Part of a small language model's weights.
Size: 21 layers, width 320, 5 heads of 64 (1 for keys and values), MLP 1600 SwiGLU, vocabulary 8432, 42.8M parameters.
Architecture: rotary positions, no biases in attention or MLP.
MLP neurons of a small language model. Each row is named by its layer, matrix (gate and up: input weights) and neuron, and shows model dimensions 96-191. Each number is 128 + 32 x the weight over its row's rms, rounded and kept within 0 to 255. Numbers have three digits each. A neuron's up and down rows have the sign that makes its largest values positive.
After each neuron's rows, "fires in" lists the words (lower case) most often at its 100 highest values on Wikipedia text that the model never trained on.

L15.gate153:207145076143146120176079078125117123127060105120108150127117080151122141108176108109151101149130079154127146097116120129162115158077108142167165151158107179180088154137063073170090174174122110087165119093159126115153114104101112058104109122094123108126090111178141142181139119062104119158
L15.up153:125127141140165146158138126101119137161156120146148085203170103141169136058085113154100190078190105140102167142102096163125100169041132191096064120170106133075110112146066167120103091122140141113120108156249137134149169091198145122185155074145155099152074151145107148127122112113142130116
fires in: "has", "is", "was", "000", "are"

L16.gate505:164140157113131160159091150097173105162116134108113127130137145118163062095107136087147110119102145192150121148139125130111097061129067091114099115112101145150120122075141111102093146097137154138143105139130120122098143116140133105117110108104130113079148110134132181172183071137113198103
L16.up505:162073159110131094133131131169129151100134109085192123130090131179189098085113101088126140108173134115154120162143101116117100089113148092101090148164143132141086113107071126116139129100062097184140147160131108095037145190107176081096109138126130125114142129116105164171118190126117134087
fires in: "for", "the", "by"

L6.gate75:112165087123093169127160170094166159156182099141168119144107080135116084098141155123094139188090079092159171155075165095091103110132108138146107155137137154116121086145115134149144112160161096146127140145093139163095091164207196119105054102147136128149175156126141101142093150106112105151
L6.up75:108158105169126139089089096126180110104169118163137067108116109110086142084163099128107155170068103100134094099085086102070035109187110157131065119105098111162116087165140119140115110119158119178169121197153109166171096131138170073120159109169099133112105132130127159139172097166141151118
fires in: "serbian", "romanian", "chinese", "croatian", "turkish"

L2.gate1250:127111178070077117129179122156113083129135154110167196173143129124079118151193142156118134093097091137146181138109107098155103147182106140126058138110105126139110105109201059089141136130087092159097098120093136155159165123134159139147127125136196135106075110081167142107037124051122117151
L2.up1250:128093091182104093148080134155089171150140110092115139068207168082173151061169129147068116172185163113106129147101142172133118133160113135123155152173152141124122091147161100177136170105136111139139123107105170125164074135126164138096130049131157147118161151095151138100113088137127165088
fires in: "order", "who", "young", "living", "younger", "child"

L2.gate1467:129114114085184068118088140059127173197134108117131152113124094119148136144135124145143147125102137125131130135128144131106205152125166132134095095136173172153101139101124085115156024098164143140146054191085177073233156130101129134135120171151110175136130086119100097158112111117213207095
L2.up1467:120132082197075088105139138116166169212157145074129130185124165162113114133077136109106144214125101101122097111095132088129133103068163155141108135136109097133129100193178123131130165110059132120096137094125084104155190133089110149115104140165143096182118156149110128160073124156129145109
fires in: "series", "produced", "tempera", "border"

L2.gate809:119135099139107097110167132074073145097133131115087037088112047063138123136085128172137141111149089129131124136150143071115225124128105079143083137156128115090140189189097167133121130160135133122145133122158135143170152113106158092162110132120129143152152116082122109072091141179097103255
L2.up809:129111079187121156124162139124151121086108104114103192141133161136168130180092128142105117151151081094113123130123083129109120153176145092173073138164167121160123153131124075120104125154138127143118172160138179120192176137098129187141121131140112116119124130129134131141172137149145097158
fires in: "american", "based", "given", "time", "formally"

L6.gate1520:100164143092090157115133185125161139190136080064126124063117124142061135102162105139107119159072160118128141082092096092153097079142144124125072085102082136176104094101174104150090096095111122106126143104161157181121153151155190152098129085112133102136117147088124078178141159111162165120
L6.up1520:121125149076096130083128180131162144136122093092143134058136116180123105096142118133143102123097171116118148075091109100115117091118142150128069103085112133134118093118162071165095138067095121068127139088179130193152145114183187118061124097121144136136129111137154075188163158106151151137
fires in: "son", "father", "mother", "chairman", "author"

L2.gate957:141124111116171161168124138179175117141114190153082112149153160121152153149146098130104159135175152119161111152084144187167201126046144118180188124132090125193149161111084087146122117070154107134162103159108102216055089117167169090149121115094115115182107114079105106153188097107154190104
L2.up957:149136135073113077115093172129136171113134159155173117073140125118178128151132125149133164112128129119125121089163106184073087154132120133146163129147146128109137122116168115141124168104093123144118094133129139143117137087115139113183155149092119178092075129056145130156110100093162100117
fires in: "both", "according", "harvey", "receive"

L2.gate713:117154097125157112123158128120144114173149215108098127188157080160095117136134146057108107078126124145102119114141155081157130141155132087129142159139141071092091143128167147195161032114137128141065093164096111116185151159135099239113093131144115153136100104098161122090150121143125139136
L2.up713:138150140193161133119137126155097138161149118088130075119150160115094105133188133089119140153084060106128173088159130141168159102188112106216123137137108143116145134186120101111135169120125109099156137111144136114090193123144157120145100074129158123148181123121153124128073105065130177114
fires in: "second", "present", "delivered", "lower", "total", "debuted"

L15.gate367:119101102167167100110104099084107151114064038127141132111140147131074145149148085095135146102099133151092114106123133188113150061146144135139132157116120105197121117120103067164096119150113173184133146093093171138160090129156192112136094125109119139140137087119143158153168114121100163169
L15.up367:157128112143140106099156102125124108132124120169145145131125108112160105173155173112109110101126157112123056157168133160071150134176114140144168122179126121144202137111127044140158142088064047106175139134128156135069150107030165113085086079138067108136161119152107144170078100120102145189
fires in: "in", "to", "of", "for", "world", "the"

L2.gate495:139145138119115116117110189167127171140150156164101140131120129127159125175134113110181148131131153074159182123131130087030151092119122136140141118139102107152161123111082115120140067050080124133067104103159079160108195081123122101088193148137072132131154111112082108166107130057139123150
L2.up495:111153140126120105171143186151146135072140126124091105143157178159095102116120120111133164110128134115161165098187127117148092111072169159127121095167116116141131135095070152156113134061151056106146103099122159131142170100136109101092220153115109100127122139088113112115106160111133099115
fires in: "both", "between", "either", "example", "mainly"

L6.gate987:112134103127090201114116089147153054146071124159161095093108105151073113177129118133151128124137137118134116114177119119138187204084140140119149170115118109125127178121131101076141152159163103161197155120197140151114070086137100111163117099081103115117205150135095169133137109104140079170
L6.up987:162153139176114162232140147125131155148107163151090088128145146180124183108134103158130154141169114092141143086105138109094124171171120123142081104157092178104125125098163161091201116139114118127105146158226159189088077150138094132129198167133175093146095147055117153121122092085156112110
fires in: "dōrō", "based", "or", "survivors"

L15.gate811:111162102123126111136073065130136134119047079128155162138198178124166109190117091149154127104108130210145138134122172126127130142096114149137110098155131131143157110154160142201085092113137132071121125105136151143130123151132134095131165122072142124135108094150147111069159105119083122153
L15.up811:156103083190101151104136134099143200082156177153117142145179098108110143090104094118133171080154123099124130092094126157203139139058151168110144138091073150108121147133103098153194088084200130116152121135134120180075191143167130155146090091135161073179100109149124096114128174160086178142
fires in: "more", "most", "very", "average", "present", "less"

L2.gate770:133121150119162090118169102148190081155157100117128146204158116151100100169118074147181133088060172155170141159092183120136113086151077158136124098141096165186092150098151049130098153108173172118122176159120153108159100093152140094170119119100137203054154139177153115039120135120139158104
L2.up770:140033092190136066188137107136146097143154125128157100156110119154120086116152124154142161161096153106156135129083134188113077071103105151118075118151116121130097129095123091126184128154119110130150143122096125146114145142076037136118141057120162179150133102102159128116066121136126142174
fires in: "high", "forbes", "head", "for"

L6.gate904:114111164101070167114090116168131082119172085181174115123108086109133141059095094071169066132104113158151128129121087156151102052115154113097117145071140125118159092109150062131090099085127116037115102085135123152091070135109133122135063090175114130134157111123121111218178091117156129156
L6.up904:165135133155077094173135133127105155167137145099112177131154086118155121088182125089125125174110142081084083165159172060084145145104148137141085125149145118138143144128175107124122187119102137106129075178083173160147151133088150087069118140144131145091158113084161125113112150103145084104
fires in: "son", "wife", "father", "daughter", "boy", "mother"

L2.gate904:146147138122171143127159116093125094076094117104112077121147116105124121140126104162097122119118183137105133128102140141141181132049155104122201130118213135152120048075145134158193113110131116140132118212086066065145152149108191095126112130101086107165153131119134140184118147140150190097
L2.up904:142102133126139091107134131099117144042107084096138126112163129157095118140130113160144086085113160150093138125178158156140188154068169133108184175090196108079125114110114142144195144113086128147167166142136125147177120134130129083102159072118116160108134153097118169170198100126184114113
fires in: "used", "general", "use", "involved"

L2.gate1122:110127133106117169111097156145122175144117147148059146121157170115115145130085122088155113136173116167116135119155109177136163122101091084125129142130169103121105091066188144140140080089149177145144123082069123110084086123153195191093126070111099116140096121097108147116079113092076220115
L2.up1122:140144047142082096111106105147141177116087180085118086133123192203152170149120105110114124137178142117138146095142133144138134087133168172162177119072124111169126121130151160131125095099125142139086116085175149129079073096135186128170103149183148228099109141137101092146138098141111075138
fires in: "moved", "published", "near", "from", "billion"

L6.gate290:144093173138110167129090085182155137102100088140132146133131090131086053087141148131199123148108150123178132175105121158161157158118108135130108162112125133140111230153148100145154145148088067119136060130123158139117090067112140082152143186124099093143108101206186132128147158092178154138
L6.up290:132124143115122149083134135213178134130137103107176124100105085169128106067169145107172193129114157105144096119120106131141212141122170153134133139144108143153183156162141185117127139130094134108153072152181171096111160065139148115095100165151166086167135142145124102144099166086156131110
fires in: "there", "him", "this"

L2.gate190:148158129110168139147126144090123166112133148104088114142148148148080090159120153068115062104099114115119214123147207129125132142143137150189122141141140100121120097147106121163107089132135120113132102094111117154175112122137142149169075098081113172109115109090158091149168183139103096106
L2.up190:085170168116159116102111123153161115093161104097137121159091155151095055107200084179111180074049144194153144082231138172186161170145086154112110105107104113154106170113120073186132123168108138101145098142133161074122107135073141109148085115092125106142090116140161113094136138083089111134
fires in: "short", "second", "strong", "delivered", "significant"

L2.gate28:121125138108126067122140127068097143141142075120173141177165103044136130106114124093117128145140160102155113142119150167184205143172132208153110128057088100155120138080169087123141174102177130140117115111117063170151097124101136133122133065032145126100131133098130180114108126153041153123
L2.up28:132139185149126130138123128137102177127117126149115097203103127151170143125180128152191141122144204133146142099086127185091157136207094092174136126182103142087126130114157112135138148195188140129158203143090130108195140111118165189117147159143136151028130150088146117161150134110137135148
fires in: "love", "isbn", "well", "title", "lyrics", "singular"

L6.gate1292:093154140183112128124089147128120118154144078128172117122059093183131187123139114159098133128074154141239178166113127085128052058108130166143081152132080137151130072108139042143095133122139080116116143098136094208157129103141176083098170141141118109134151096135130078172140194153172142163
L6.up1292:100168107149126151137114168100178132124101132134117160127095101157125206108156138161069147105144150158160168124103130152120100066156139109107107127124078131129104024118177094172095119163120101189151182087137092176157127156155128047093156103167114102141139103132133076120150167137090150142
fires in: "serbian", "arg", "romanian", "enemy", "roman", "maribor"

L2.gate1104:084141176089123142140130186100127116129083119104085153168100124103129101078172123161105164143182146113150085180197143116139117110063107139123089108115095178154092137127162119173156161114177094173159173153145097077104105130166194077084078187100101098129078138204135096146121102105144132130
L2.up1104:072172131111095157188124178118167116122117127159112110168056094151112160092128105134142175117221093118155066129181086117128122132122125146127147152138099095136108137141125122140167184090110054133149156100165118097090114145171108113071080155085131093138114131140037149108120109104096131107
fires in: "united", "title", "bill", "names", "act"

L2.gate1358:131151167174206109142172124102135097090122144076157107153135103072147089069133125119108136134123112142135123121138107203130137162131140098167112155144136074113118109092124070130179149111159104108143183094126109150086113126221110095139132152112137098054156115119161182215155086133159165141
L2.up1358:124123160182150151143116127172116104128100072143096140124128065104178157155133125159140086130118154101156109116107102099151217085086171125104174148121119181111138137118169101133192133069100115119159163133121140151123084108142137134068156172103176146117101128136121182179080168102166189104
fires in: "later", "late", "title", "both", "act"

L6.gate961:138112152100107143117049135142159148138154161058183104141175190065139136168125083092175098069102133095183108103185108095132126136149176139089163153102156128169077185163084124177109145146074051140098155154155130144077159088097101082129184124103066123189134114111123137167171139170084102174
L6.up961:122102131064167133153148149112127123180120139105175133151110104138152122096165104112130127138113091125125172137149138176160176120086093139136139168151127137136118147160149183218110109140198108143125080123188158113149103123150122125107085158134067208155044096145131097136113184060094160178
fires in: "that", "described", "developed", "which", "representatives"

L2.gate1116:131205119178096172146153178136114163148119092091113127123140134179065105178151119118127094132127094166121137157169110068116184138120157109084155090155114122141126068153150126206147174133112133119119175108157069170103099140194134084102150157147143127166109120159188099140119216128096100072
L2.up1116:101133189128112091148149122084167140084131144219119112152055139037089152104110098090147065071122108145118117108210127120140081116141159087135128091077145124151111161114160166140087136122112100109092086117149139127153161127133159105107027131100115141104138109134103113134127117138104082132
fires in: "continued", "remained", "date", "left", "followed", "september"

L6.gate908:163141158145085181181136114126116067115186148167103107185112166101153135102062159100126072112099123123061112150116161117134036073105134149160127135118157129136124115109123076191134123161131149147125107098107181113124093113133110125142153143185098157142138134176107090126105026118139124154
L6.up908:175110139177190107137162156145027074155149132103144151148104166098209058184112102146131164128138176122129104090144132133137144122145065115146135104103112110132113160122084132138127144080146046150134128149178155135132070088092116131160146137066160083125138171075136135092123093119157149158
fires in: "not", "notably", "notable"

L6.gate1269:135133066078106089163086125126135183073125139145081081130159159132070111137089075114152144155056080146189149159220144124150110120189112161167120119107130157166111064081104128102116130156088156154145152123085127149113112140133160133152099092111098105143134124122131121125174093112137093103
L6.up1269:103101120116115082111150118099114116149079156092137116163133172116126113059113128110147099047138128161129179082115105171191190076090049134156174129126121115175103182147121147116154156112118158168151089166100134106120059125124105109224095100126059111094152111138121153174091132111090111144
fires in: "confirmed", "said", "reported", "announced", "stated", "proposed"